config.toml
n_layer = 13
d_model = 192
n_head = 6
n_kv_head = 6
head_dim = 32
d_mlp = 384
vocab_size = 5748
activation = "swiglu"
norm = "rmsnorm"
norm_place = "pre"
norm_eps = 1e-05
positions = "rope"
rope_base = 10000.0
rope_fraction = 1.0
qk_norm = false
attn_scale = 0.177
bias = "none"
tie_embeddings = false
parallel_block = true
init = "orth"
init_std_qkv = 0.0445
init_std_o = 0.0445
init_std_up = 0.0445
init_std_down = 0.0
optimizer = "muon_variant"
lr = 0.00604
lr_mult_qkv = 0.4
lr_mult_o = 3.0
beta1 = 0.95
lr_head = 0.0059
grad_clip = 1.0
warmup_steps = 200
schedule = "wsd"
decay_fraction = 0.764
decay_shape = "linear"
final_lr_fraction = 0.1
batch_tokens = [16384, 32768]
seq_len = 128
doc_mask = true
train_tokens = 369100000
steps = 15861
dataset = "wikipedia_en"
MLP neurons of a small language model. Each row is named by its layer, matrix (gate and up: input weights) and neuron, and shows model dimensions 48-143. Each number is 128 + 24 x the weight over its row's rms, rounded and kept within 0 to 255. A neuron's up and down rows have the sign that makes its largest values positive.
After each neuron's rows, "fires on" lists the tokens most often at its 100 highest values on Wikipedia text that the model never trained on.

L7.gate185 [132 179 141 122  98 110 160 119 122 148 121 104 143 147 153 131 155 129 122 161 104 109 129 118 147 125  98 136 142 148 154 120 119 118 123  88 120 158  83 156 111  94  91  89 150 134 163 153 147 140 100 200 126 144 119 126 144 124  82 111 131 109 111 148 101 150 152 144  84 101 156 116 157 111 120 107 121 133 129 123 148 129 124 169 110 148 133 144 125 171 153 146 125 132 148 135]
L7.up185 [109 160 121 141  88 164 117 145 193  88 144 123 133 123  99 165 127 127 100 150 147 156 137 133 120 130 113 142 108 111 126 117 139 165 186 160 141  88 118 139 133  99 160  93 140 139 166 136 136 144  97 148 148 146 156 150 160 115 102 122 101 140 173 113 159 181 101 151 128 125 156  82 150 109 142  79 141 158 159 167 123 171 136 140 126 136 110 126 117  99 108 130 156 119  98 148]
fires on: "-", " and", "g"

L7.gate381 [141  94 130 149 104 153 160 130 136 104 113 103 131 125 122 144 125 103  95 141 132  85 112 145 103 121 120  61 109 108 138 124 124 141 133 163 163 129 170 121 143  98 131 119 115 150  93 164 133 120 196 124 158 120 160 114 154 137 129 102 142 123  88 143 121 102 167  66 157  81 134 138  89 108 125 138  77 107 120 144 151 140 163 100 118 141 142  92 138  93 123 144 146  89 128 102]
L7.up381 [191 147 166 142  94 116 135 144 150 144 160 132 104 104 112 112 132  78 106 125 128 140 160 136 152 162 131 109 113 108 157 149 149 108 121 110 107 125 138 167 157 162 115 119 125 145 168 116 120 153 124  87 138 132  94 111 118  95 119 124 129 121 115 150 133 145 139 131  92 104 102 114 106 119 113  85 114  98  94 135 147 118  92 111 155 144 174 141 132  84 116 151 132 144 156 110]
fires on: "."

L9.gate112 [108 143  72 127 131 135 133 144 125 121 156 168 115 160  74 108 131 123 129 136 134 176 122 135  84 122 132 110 152 109 128  95 146 103 133  99 154 125 130 146 155 144 141 151 122 171 127 118 158 130  97 115  96 131 122 135 108 154 159  77 102  82 145 157 146 106 121 143 141 126 108 123 146 124 129 123 108 178 110 163 131 112 151 138 161 115  93 132 128 128 160 130 129 164 157  96]
L9.up112 [128 121 115 110  96 112 109 107  92 118 118 136 136 126 134 128 109 164 142 150 145 117 132 151 130 108 138  88 149 147 141 157 142 140  91 111 114 139 143 155 148 123 142 128  47 112 142 172 169 152 106 120 106 154  87 135 145 155  81 134 138 113  95 114  98 166 146 168 143  97 138  92 146  65 119  99  93 122 106 156 100 101 160 132 149 150  89 105 102 120 155 139  96 138 135 164]
fires on: " is", "\n", "°", "b", "ph"

L9.gate270 [ 79 155 171 175 139 126 105 126 154 154 100 154 101 168 143 139 156 146 120 110 150 130 135 111 123 129 151 106 147 178 133 100 131 173 144 106 146 170 139 132 154 171  91 129 130 149 114 136 118 150 125 128 146 148  97 140  98 133 127 155 123 165 153 162 128 109 176 154 131 153  77 139  87 151 138 103  85 117 151 143 156 132 141 116 124 124 125 135 127  84 107 149 111  95 118 114]
L9.up270 [124 113 142 117 116  78 116 150 136 128 120 174 114 124 126 151 126 136 162 128 139 104 123 132 150 123 153 150 129 139 118  81  66 125 109 105 111 160  99 122 178 130 142 141  49 156 103 104 115 142 163 142 124 134 146 140 132 128 161 173 138 111 128 155 143 137 152 178 121 176 104 157 144  80 133 122 121  98 118 129 110 154 170  93  97 119 146 136 124 167 106 102 144 172 140 136]
fires on: " 2", " comp", " 0", " as", " for"

L9.gate82 [118 140 132 161 137 140 142 116 126 171 108 157 113 133 143 148 126 113 146  91 114 146 155 172 126  94 120 158 110 123 185 153 129 135 107 118 128 119 137 119 135  89 120 149 115  91 128 189 117 125 125 128 156 120 133 132  98 134  95 122 133 141 125 149 132 135 121  92 138  82 140 149 108 107 141 116  95  97 122  66 164 126  98 155 140 132  72 147  93 116 104 151 182 130 140 105]
L9.up82 [134 115 115 135 136 107 118 128 100 122 124 131 145 145 143 118 114 102 117 143  96 149 126 167 134 126 136 135 163 129 117 101 176 152 123 118 135 117 123 117 125 175 105 139 102 147 111  77 132 106 117 101 136 166  90 152 124 135  82 100 140 148 147 142 132  95 153 103 123 106 140 139 118 149 145 146 134  91 125 124 111 136 134 159 107 130 141 127  77 105 126 101 150  64 108 107]
fires on: " R", " Ex", "m", " Col", "j", "l"

L10.gate374 [116 150 114 148 105 106 112 142 117 119  95 132 149 151 108 137 158 117 120 104 159  67 155  72 102 140 122 132 153 181 167 147  99 150 105 120 102 158 148 107 155 130 139 133 104 125 126 171 147 148 116  81 137 125 202 117 103 140 150 181 152 130 128 120 169 133 161 114 137  88 129 124 142 137 131 175 122 168  71 153 103 133 113 174 137 112 110 112  76 122 116 153 140 156 136 125]
L10.up374 [142 107 116 191 140  97 102 138 138 143 133 125 108 111 179 183 130 119 105  80 115 127 119 173  92 136 124 151 135 146 161 121 168 167 106 117 108  87 122 166 163 132 122 139  97  91 164 142 135 127 112  60 138 169 189 163 124 157 102 126 127 138 122 111 116 136 157 127 137  74 153 121 101 150 145 117 145 112 106 116 141 150 148 148 105  97 137  93 105 107 147 112 125 152 136 118]
fires on: " B", " H", " C", "eat"

L9.gate88 [119 113  95 147 107 122 148 134 114 138  82  72  96 114 141 139 182 106 143 126 108 119 114 143 123  84 118 205 104 138 141 169 131 145  87 112 104 119 166 139 149 105 115 148 110  87 156 171 128 146 137 141 145 119 172 102 105 125 105 136 131 117 170 144 154 100 111 150 137 142 135 125 141  73 140 112 122 163 150 117 132 153 149 180 130 144 102 106 156 116 101 122 122 109 122  87]
L9.up88 [122 149 159 102 121  72 138 124 119 139 153 108 103 118 106 154 100 126 132 119 140 105 143  49 110 143 139 141 116 166  80 130 176 102 129 109 134 140 158 106 133  84 148 135 144 121 144 156  99 116 127 127 105 158  97 137 150 147 141 101 141 154 143 107 122 130 169  82 140 146 157 103 102 114 162 114 118 136 133 152  98 131 152 137 169 134 151 158 135 133 152 120 125  99 141 134]
fires on: " w", " sk", "z", "it", "ke"

L3.gate305 [107 124 124 178 149 126 138 119 164 108 105 123 133 156 140 150 134 103  88 129 101 132 138 107 153 134 161  96 109 169 122 133 161 117 108 175 135 108 117  90 151 125 162 111 180 145 128 145 103 116 119 123 168 152 145 181 170 132  74 191  90 123 129 125 119 122 129 129 138 140 138 151 153  91 164 131  92 124 120 108 146  90 112  98 102 134 146 138 127 127 132 105 100 117  94 133]
L3.up305 [139 139 102 104 110 163 133 144 111 140 118 116 110 144 151 102 132 200 108 155 127 116 142 159  95 144 158 125  98 137 132 123 121 157 111 158 123 140 151 111 108 124 146 135 142 143 103 134 105  93 166 105 112 141 181 176 119  92 116 114 122 127 106 127  97 160 139 116 135 145 110 148 144  97 158 127 137  85 156 170 127 147 143 157 119  85 115 117 115 118 149 136 194 128 120 106]
fires on: " off", " of", " town", "alt", " at", " to"

L2.gate290 [144 104 153  80 102 115 119 143 129  96 147 164 139 158 119 107 131 111 111 106 141 124 140 148 132 157 138 139  83 182  99 103 108 132 128 168 168 151 130 125 112 161 152 106 112 142 120 142 121 154 123 112 135 166 114 132 134 158 128 165  91 128 116 143 121  96 149 163 127 118 117 161 135 138  95 113 126 118 118 158 156  90  77 115 143 109 135 103 142 130 115 147 125 175 144 104]
L2.up290 [126  98 113 111 109 119 158 157 115 115 164 143 143 132 156 173 106 131 119  81 120 119 105 109 135 132 149 138 113 170 160 126  94 124 129 169 138 172 128 122 152 160 136 105 164 161 145 177 148 149 156 100 115 160 115 133 150 101 153 147 114 125 156 141 167  96 109 141 121 166 149 164 145 153  82 138 135  77 173 154 157 137 116 124 149  95 121 124 130 134 145 170 129 120 104 146]
fires on: " we", " if", " how", " When", " what", " Wh"

L7.gate12 [116 124 108  98 144 114  93 165 130 133 116 105 136 126 130  78 134 130 162 174 151 137 107 145 123  97 106 196 152 123 132 144 116 121 161 155 159 160 126 146 162 115 107 146 138 106  90 190  93 133 104 117 105 140 110 116 133 132  93 159 137 120 118  97 142 124 128 124 106 141  95  83 147  90 150 156 108 141 116 159  81 101 116 140 152 152 107 132  79 142 108 107  95 125 109 130]
L7.up12 [106 111 161 148 159 109 186 170 153 128 107 104 147 150 140 152 111  94 124  92 113 115 140 156 116 147  92 110 139 100 153 158 137 138 160 133 111 131 116 141 110 154  84 158 127 108 137 110 169 125 157 116 108 130 162 152 194 128 105 118 129 104 121 140 153 116 148 129 132 188 137 116 100 122 106 173  88 112 116 106 107 133 112 131 119 142 133 143  82 108 126 129 104 125 139 112]
fires on: "on", " Mon", " of", " Hon", " mon", "con"

L2.gate3 [119 139 114  92 138  99 160 128 132 158 164 128 127 143 162  46 199 134 149 127 147 134 133  89 112 147 143 162 170 150 118 112 123 121 160 120 116 109 166 143 137 131 158 133 135  87 127 146 111 133 136 134 174  96 111 111 146 134  71 145 133 127 168 100 118  94 101 157  89  84 117 128 144 104 144 136 147 146 104 141 154 122 148 132 148 136 128 163 123 115 152 157 119 143  91 168]
L2.up3 [136 154  84  84 129 111 146 142 144 137 133 126  92 145 178 165 147 106 166 142  88 162 147  82 120 116 130 164 149 174 131  93 141 149 105 147 127 133 149 132 136 103 128 148 106 164 121 132 115 151 122 132 159 129  82 105 122 116 100 162 160  89 165  92 127 135  87 123 146 107 140 136 127 152 142 110 111 158 118  97 157 103 134 133 152 110 171 160 130 115 152 151 137 163 111 173]
fires on: "S", "T", " Z", " T", " Bal"

L10.gate383 [118 109 107 123  83  90 145 123 143 120 110 134 129 126 127 178 130 113 134  95 139 184 125 113 109 129 155 118 106  96 179 169 114 122 134 109  88 146 135 131 120 150 127  84 133 122 140 153  92 138 152 142 115 138 164 100 112 164 131  79 160 125 145 159 127  88 126 105  93 124 109 162 160 143 128 109  97 125 114 134 100 134 134 114 147 116 129 167 130 164  87 101 126 103 147 118]
L10.up383 [ 65 135 129  89 145 190 156 120 148 159 128 117  82 104 111 146 154  97 105 127 117 125 138 122 121 144  84 121 141 152 122 113 107  88 109 107 172 137 125 158 126 107 131 144 114 138  95 165 117 116 140 134 135 183 153 118 134  90 120  91 161 157 149 111 116 127 121 125 118 131 141  96 131 129 128 114 112 136 126 116 119 116 108 154 147  89 163 127 125 137  79 138 131 166 127 142]
fires on: "\n"

L7.gate166 [ 71 115  92 140 144 178 125 113 140 154 135 130  85 146 185 153 116 131 114 132 128  85 131  97 128 132 101 141 133 128 128 169 124 131 126 108 123 156 127 117 144 137 108  95 149 131 130 136 120 166 113 171 139 142 111 112 119 144 103 126 171 176 124 100 115 149  97  99 143  85 124 160 151 131  82  98 124 149 130 114 109 147 108 141 130 182 127  96  93 144 136 153 138 146 133 115]
L7.up166 [104 158  98 138 142 105 132 133 118 100 108  97 103 162 177 117 126 118 136 166 139 136  95 119 126 138 176  95 154 132 110 115 129 137 122 176 145 164 138 140 100 133 105 100 141 166 102 120 160 156 123 137 165  97 109 143 116  93 103 164 121 128 154 105 106 135 126 121 173 151 115 135 182  62 117  82 156 109 166 156  83  94 103 126 136 133 100 131 120 151 138 123 148 142 113 129]
fires on: "n", "il", "od", "s", "g"

L9.gate315 [172 142 120 121  94 143  90 117  72 145 132  89 139 205 108 124 108 134  95 116 149 164 142  80 122 184 125 129 150 116 105 101 109 140 158 145 101 113  95 134 112 141 121 126 185 114 131 128 114 116 117 116 128 105 102 149 118 113 125 128 129  93  94 125  91 111 124 139 136 125 124 177 159 151 151 149 146 151 143 147 104 109 110 109 104  66 143 149 132 163 135 114 153 128 149 143]
L9.up315 [112  91 172 151 140 115 147  84 146  94 148 141 110 178 136 157 133 173  93 156 125 125 136 112 138 109 112 124 129  89 124 119 134 168 133 146  89 136  99 168 145 135 107 118 160 112 142 142 114 136 108 137 155 136 143 115  82 126  95 136  63 158 153 121 123 136 136 106 132 113 200 119 133 118 129 117  90 116 154 120 167 159 122 124 104 169 167 124 111 103  92 102 132 124 130  95]
fires on: "ing", "-", "u"

L7.gate373 [124  93  99 150 110 167  98  90 145 155 119 155 190 161 124 131 137 148 119 137 117 128 116 136 159 126  92 129 138 121 137 155 117  49  98 131 138 115 140 115 169 148  92 123 136 145 111 121 118 143 121 115 119 118 108 149 104 139 110 133 110 202 114 132 132 111 167 118 129 161 122 121 131 143 148 135 122  90 132 145 142 122 122 162 134 104 106 116 107 131 135 172 130 101  92 112]
L7.up373 [101 181  83 136 140 129 155 142 109 103 154 124 102 156  83 121 155 125 143 168 115 125 113  80 157 122 103 136 140 117  58  86 122  99 112 136 121 108 161 127 140 123 125 170 138 154 153 152 160 113 143 164  72 117 139 131 116 107 138  91 107 143 134  81 190 136 127 126 122 144 135 113 156 150  85 135 130 153 109 124 126 156 150 142 138 140 153 125 114 144  98 148 104 114 105 142]
fires on: ",", " of", "-"

L7.gate148 [129 155 180 177  75 175 128 124 135 127 100 122 161 125 130 116 139 118  92 125 106 104 135 154 133 124  91 159 154 160 119 126 105  95 151 129 129 157 141 105 194 157 102 108 117 140 148 137 159 134 144 135 146 135 109 117 127 111 142 110 114 154 136 177 143  63 152 145 142 132 104 121 133 144 165 155 128 106 155 136 139 117 114 166 136  67 142 101 180 128 132 139 110 141 114 141]
L7.up148 [ 85 140 101 115 115 159 107 135 130 134  58 107 129 125 128 119 118 115  81 146 142 150 149 110 110 141 110  93 156 134 119 171  90 146 146 139 153 131 108 126 135 138 100 105 102 154 123 154 143 153 131 156 144 135 139  90 142 113 111 125 107 132 177 117 106 128 138 136  79 189 135  93 106 119 159 110 118 108 147  95 104 165 133 149 102 145 120 124 128 183 131 128 102 160 107 103]
fires on: "-", " \"", "\"", "eter"

L9.gate329 [104 105 124 107 150 126 149  69 152 162 161 168  97 113 124 141 132 133 127 105 164 129 133  85  85 145  91 124 139 114 178 165 135 101 100 105 110  99 145 144 120 122 154  87 124  96 112 128 134 182 111 117 133 131 143 135 162 171 123 134 146  74 123 111 122 130  90 155 159 144 142 106 161  90 125 128  83 159 121 123  92 127 138 139 130 138 117 121 169 111 113 125 137 119  50 152]
L9.up329 [111  73 131  98 106  97 205 115 151 163  85 107 110 142 105 144 129 114 128 116  99 145 162 124  78 134 102 187 118 119 156 138 117 151  80 115 149 153 110 119  67 125 134 123 106  90 122 110 120 122 112 108 119 148 113 120 170 146 128 125 133 163 164 117 118 128 146 135 144 137 104 127 195 110  69 148  96 124  97 111 138 141 180 130 139 103 131 147 132 148 149  84 107 124 143 116]
fires on: "\n", " d"

L2.gate365 [ 91 162 153 190 165 167 146 108 142 163  81 116 141 103 140 117 140 123  90 119 111 106 138  90 122 160 146  79 140 123 113  92 103 105 135 109 151 113 163 119 103 151 133 167 142 154 110 158 115  81 119 150 175 129  97 124 100 128 122 127 108 162  92 119 151 133 136 131 144  86 144 152 129 129 159  65 112 131 146 117 155 105  95 110 128 133 146 138 153 147 120 121 117  87 108  66]
L2.up365 [ 72 145 138  77 119 132  74 107 164 159 149 113 130 107 177 126 118  67 156 144 123 121 153 165 105 152 104 145 140 130 115 108 130 129 118 146 147 124 136  91 116 131 138 133 158  92 144  89 111 160 110 120 124 170  89  91 131 133 133 136 134 140  77 133 129 109 111 133 142 161 134 154 114 114 153 136 111  91 110 143 127  93 164 138 106 135 103 125 141 116  96 162 158 114 105  99]
fires on: " Dr", " St", " Str", " Pres", " Rep", " Des"

L2.gate136 [106 134 107 143 154 163 164 138 159 163 159 120 154 103 163 121  92 108 148 123 151 178 135 122 148 132 118 125 126 149 144 116 130 151 133  98 135 130 166 113 133 142 102 122 109  62 148 103 150 115 132 153 122 126  90 184 157 116  99 126 141 128 142 144 147 142  81 119 143 142 134 173 140 101 107 127 110 145 138 121 131  95 150 118 154 150 152 129 128 135 159 140 162 133 111 140]
L2.up136 [ 98 139  95 107 177 175 167 129 148 137 130 136 137 132 131 131  93 140 157 126 172 161 166  70 134 161 115  91 146 161 126 125 101 146 104  56 127 112 155 138 126 128 154 135 111  77 118  99 146  92 135 117  76 119 129 116 113 100 119 138 151 137 122 114 108 147 101  91 147 127 108  94  91 119  71 131 134 128 152 126  75  93 132 158 152 154 155 149 135 124 168 148 125  81 111  86]
fires on: "\n", " Mov", " bas", " elect", " strateg", " head"

L7.gate52 [177 117 126 113 112 121  92  88 118  80 104 122  89 121 161 151  94 125 118 149 143 113 143 123 146 148  94 162 136 129 134 133 109 136 154 117 109 138 149 112 124 131 108  90 149 174 131 143 112  97 114 144 153  95 125 102 117 126 124 115 150 101 114 115 170  98 166 156 109 135 125 133 138 122 127 167 140  73 111 149  87 159 154  67 157 131 131 112 180 161 132 132 155 117 124 124]
L7.up52 [128 114 134 144 121 131  88 116 120 146 120 133 120 102 135 129 126 111 103 139 149 130 137  67 153 140 135 121 140 163 147 168 143 122 103 135 149 117 134 167 168 153 100 129  99 154 147 174 118 105 155 131 120 154 130 118  96 129  98  80 142  89 170 104  83 125 137 133 167 142 112 138 146  84  95 104  82 136 122 102 130 148  98 113 103 162 150 156 115 101 103 126 149 155 164 150]
fires on: ".", " ==", ".\""

L8.gate260 [106 180  50 162 139 157 133 140 128 155 113 122  89 154 115  99 108 111 109 145 122 159 172 158 113 141 140 121 162 135 105  97 126 146 139 116 139 154 106 159 145 136  51 101 134 114 150 121 178  86 127 131 146 117 157 171 101 125 168 143 113 121 124 143 133 104 118 173 129 136 172 169 125 113 168 153 156 128 125 114 126 167 169 142  99  59 126  86 139 118 144 169 141 115 148 114]
L8.up260 [145 122 142 136 150 124 133 152  95  93 153 121  85 133  87 138 154 112  95 153  80 101 146  73 112 153 120 106 181 108 115 154 132  95 106  84 102  99 167 127 127 124  86 139 151 125 128 131 122 159 159 128 128 115 145 128 144 112 135 131 108 138 132  91 102 155 139 164 141 105 159 168 112 128 173 126 117 114 124 105 121 113 121 146 141 124 166  91  82 130  97  93 115 141 131 108]
fires on: "-", " ass", " be", "ens", " Is"

L2.gate284 [134  47 140 126  88 168 126 118 127  86 135 100 138 169 113 125 197 113 148 121 144 129 133 122 135 140 157 174 133 158 107 137  77 151 155 102 140 149 148 104 141 123 142  91 117 111 100 139 136 162 158 104 171 169 153 168 114 129 144 131 122 135  77 126 115 153  95 172 113 151 122 133 153 118 144 117 102 121 166 150 120 144 105 150 144 109 122 125 125 130 100 141 126 116  79 134]
L2.up284 [110 113  75 122 131 140 169 108 154 132 100 117 100 168 114 114 109 123 181 154 126 131 138 126 159 163 123 118 167 141 110 122 164 175 158  88 139 167  93  84 138 123 174 156 152 127  91 138 111 123 115 119 158 128 128 149 128  94 123 123 109 115 124 143  87 150 140 161 118  95 137 147  83 122 138 141 154 107 137 134 144 127 114 155  98 147 127 121 120 168 136 107 133 114 133 111]
fires on: " place", " medal", " career", " Ev", " chart", "board"

L7.gate145 [ 79 121 136 158 141 117 113 124 138 131  78 113 147 149  98 136 150 147 101 122 142 121 116 141 121  87 141 115  81 121 141 118 104 131 126  83 112 111 154 115 137 115 115  85 136 184 128 112 119 120 159 135 104 123 117 146 124 137 130  97  77  96 158 136 166 129 139 125 135 169 111 140 127 127 147 149 173 138 116 135 128 110 151 114 122 137  72 185 120 162 134 122 158 103 129 114]
L7.up145 [112 115 139 104 146 154 164 125 100 106 138 133 121 144 110 110  99 102 196 114 137 125 129 144 153 120 114 124 118 102 143 130 146  83 134 146 142 129 150 103 136 138 150 149 115 158 111 118 139  93 116 103 129 106 103 116 111 139 114 137  99 123 147 155 153  85 162 126 150 115 116 142 145 139 175 104 139 146 119  93 178 186 156 150 119 144 142 133 128 173 158 113 133 120 144  89]
fires on: " in", " |", ":", "-", " of"

L2.gate165 [124 103 146 115 129 189 116  84 155 148  70 147 144 161 128  95 128 126 139 124 149 145 137 139 105 141 155 135  91 136 156 133  68 160 130  99 138 132 167 107 108 160 125 148 163 103 117 140 100 168 123 110 123 189 132 172 104  78 167 118 136 135 122 149 125 127 113 190 144 107 121 107 129 118 156 127 106 161 140 142 137 137 114  92 123  89 112 170 145 142  93 144 137 149 106 173]
L2.up165 [123  96 116 116 154 145 112 134 141 129  87 117 123 124 171 123 135 148 127 128 144 167 174 128 139 165  86 137 141 106 100 140  93 153 138 155 145 172 127 105 121 136 148 132 107 144  96 128 114 163 148 119 179 140 108 159 112  80 122 106 138 145 141 160  80 175  82 152 168 123 118 128  89 139 104 136 112 123 105 164 131 165 107 126 117  70 168 115 136 155  96  97 143 107 158 140]
fires on: " met", " Met", " place", " Ev", " Mont", " ev"

L10.gate4 [124  86 111 149 117 127 110 131 141 102 153 115 148  84 144 122 168 117 140  95  98  90 126 160 128  93 127 133 121 165 152 151 110 162 107 136 122 162 148 134 171 174 125 151 127 111 123 113 131 131 137 128 117 134 160 121  99 149 116 167 135  97  80 142 142 155 127 104 136 133 115 190 146 145 138  92 121 121 133 174 134 137  94 155 144 127 105 125 124 154 135 119 107  76 125 133]
L10.up4 [149 126 150 104 135 139  99 139 113  57 123 128 118  72 159 156 120 139 132  76 136 137 131 104 123 123 156 108  95 143 144 173 122 109 132 133 133 105 104 116 162 146 159  98 189  85 111 124  78 139 154  96  87 166 122 141 148 155 109 137 103 125 157 127 124 113 115 105 106 172 150 109 129  92 158 135  94 149 137 166 128 127 165 102 126 116 124 172 120  95 143  92  99 110 136 123]
fires on: " M"

L7.gate215 [164  90  98 126 134 153 127 151 135 153 113 138 125 120 123 137 126 141 119 104 137 105  68 147 130 122 122 111 102 148 133 126 149 150 121 139 153 165 190  96 136 161 134 106 150 114 127 144 139  97 131 167 163  86 162 160 144 132 142 134  95 154 164 110  92 146  73 154 100 106 106 176 126 121 147 131 131 154 141  94 119 161  76 160 115  89  98 172 101 152  91 163 107 117 125 119]
L7.up215 [108 110 149 158 145 115 131 125 106 115 117 164 113  83 179 135 155 153 108 155  73 127 154 135 124  98 119 100 105 138 118 131 118 139 130 155 110 120  78 114 155  79 158 103 119 118 116  95 141 103 126 140 137 124 142 169 106 183 147 167 122 114 113 154 141  72 111 106 179 129  97 118 121 135 146 161 111 127 121 133 158 132 124 132 122 121 113  96 166  90 116 165  98 143 128 118]
fires on: " of", "|---|---|---|---|---|", "and"

L8.gate294 [ 88 137 159 148 143  84  97  73 103 138 124 138 154 141 125  80 149 187 123 160 137 140 147 163 162 160 194  98 141 102 114 118 114 158 141 105 105 112 143 136  71 132 167 122 168 142 103 120  68 147 143  89 165 147 136 103 136 124 122 123 117  99 134 140 143  97  78 104 127 147 134  97 124 114 162 165 143 128 109 162 116 120  86 130 141 132 135 132 187  97 155 134 134 132 129 154]
L8.up294 [132 158 129 157 157 142 157 166 169 100  55 135 138 132 107 117 201 106 120 139 114 176 138 153  94 143 139 135 150 120 136 147 116 102 140 142 135 147 150 138  98 143 140 120 114 117  88 130 105 113 147 147 154 120 147  93 157 105  98  99 105 117  91 104 118 128 114 110 163 136 134 111 106 129  91 131 147 117 105 101 105 128 121 127  94 141 138 133 135 111 105 161 138 171 148 157]
fires on: " cl", " Tr", "ok", "ic", "a", "oll"

L7.gate344 [128 118 136 162 126 144 128 150 103 117 114 133 140 121 185 115 133 117 131 143 145 146  64  99 109  71 109 161 122 113 155 102 106 128 130 121 119 185 136 130 117 116 175 116 118 142 154 126 119 156 128 142 149 131 150 109 195 136 133 120 119 127 121 132 165 112  96 145 150  81 133 158 113  86 129 169 101 157 127 123 129 146 117 123  83 122 131 101 135 126 120 133  96 155 125 128]
L7.up344 [145  87 116 106 142 126 119 157 126 135 146 164 154 128 147 141  91 146 153 146 159 164 137 113 124 105 152 134 119 148 161  95  97 126 114  82 126 112 134 146 112 113 162 178 133 110 147 127 130 105 135  92 113  61 143 152 138  83  95  91 103 102 143 142 107 107  82 123 157 122 138 159 119 107 162 109 156 137 120 133 148 152 138 118 102 158 129 170 125 144 156  96 154 124 111 127]
fires on: " of", ".", "-", " der"

L10.gate35 [142 142 151 103 102 138 130 117 117 120 131 151 196 139 116 150 139 174 151  92 166 137 129  85 102 129  92 124 118 146 123 107 118 129  97 102 148 157 107 147 127 121 155 173 135 122 130  95 159 120 129 127 154 123 108 106 116 107 152 106 227 140 107 142 107 125 130 117 123 154 112 121 163 190 153 120 152 176 124 114 103 148 195 131 147 134 137 124 143 126 105 109 162 119 123 133]
L10.up35 [167 156 130 110 154 100 159 100  85 128  88 164 138 177 137  99 144 109 136 141 131 147  46 115  89 129 133 138 107  89 106 125 155 129 144 133  96 114 126 104 127 154 111 166 122  95 145 165 141 124 134 147 125 101 137 139 143 118 197 135 216 100 155 101 120 108 142 116 105 157 129 112 145 134 175 138 110 125 141 122 125  99 150 103  99  89 165 178 117 125 134 153 101 129 139 139]
fires on: " r", " g", " d", "ge"

L7.gate296 [130 150 156 105 102 138 129 132 116 106 147  77 121 141 127 124  98 115 102 124 111 138 117  82 189 108 121 131 159 146 122 157 113 109 111 101  99 134 143 165 118 103 113 137 112 145 104 140 169 158 149 135 138 132 119 178 114  71  99 159 121 117 111  95 140 139 144 108 109  99 109 162 100 125 142 132  87 139  96 162 105 161 169 115 154 114 132  92 114 130 153 125 118 114 117  92]
L7.up296 [111 133 137 121 168 135 121 162  94 104 155 165 145  94 121 111 120 142 125  93 133 110 107 148 136 154 138 102 133 140 131 119 158 141 106 127 117 116 139 181 131 147 174 101 117  90 130 183 124 105 137  74 152 127 144 166 162 109 117 163 119 142 117  71 149 112 147 116 132 108 126 171 153 131 121  74 134 136 127 156 137 143  88 126 141  95 129 134  90 120 149 158 109 174 129 164]
fires on: " c", " C"

L2.gate47 [101 120 129 131 123 150 140 170 130 118 150 146 114 129 133  89 144 151 142 161 154 105 120 112 168 133 136 147 124 116 136 132  96 127 124 157 109 124 100 160 142 157 110 139 135  93 128 143 125 165 105 106 101 153  95 132 137  74 134 128 165  88 182 131 104 195 144 158 115 122 138 142 137 102 145 134 132 134 132 138 163 132 126  88 112 142 142 147 120  85 105 151 141 158 127 134]
L2.up47 [142 137 102 158 111 132 179  96 138 108 160 157 113 109 133 134  90 141 129 137 147 126  87 123 117  96 172 147 134 143 127 158 112 126 101 153 134 152 149 155  90 167 174 128 143 101 117 135 103 122 126  88 106 117 104  99 121  78 154  98 145 150 116 109 131 161 135 138 109 138 104 140 145 143 100 145 119 149 108 145 148 108  99 108 104 145 126  97 133  89 144 137 145 151 121 133]
fires on: "=", ")", ".)", "vers", " Episode"

L10.gate367 [142 163 129 130 110 138 118 127 143 108 126 140 168 117  88 143 149 125 125 119 163 122  97 146 103 164 114 113 126 116 139 105 143 104 137  77 142 149 134 103 114  70 134 119 156 110 103 111 141  95  97 127 149 149 166 153 122 109 141 134 135 107 116 109 151  93 128 122 156 147 135 169  85  78 184 143 108 117 112 123  85 111  95 169 188 113 117 148 112 141 133 129  98 105 149 104]
L10.up367 [155 130  99  82 155 114 123 147  96 148 165 110 172 134 134 157 149 158 175 113 155 139 114 120 134 140 124 163 152 100 103 132 108 117 145 138 117 148 166  87  93 115 145 156 132 133 165 159 135 148 132 152 131 126 129 106 140 150 133 139 131  92 128 111 147  96  93 176 118 179 125  97 111 113 136 159 101 125 128 127 159  99 143 140 126 112 135 100  97 154  99 124 122 153 141 172]
fires on: "\n", " d", " r", " col"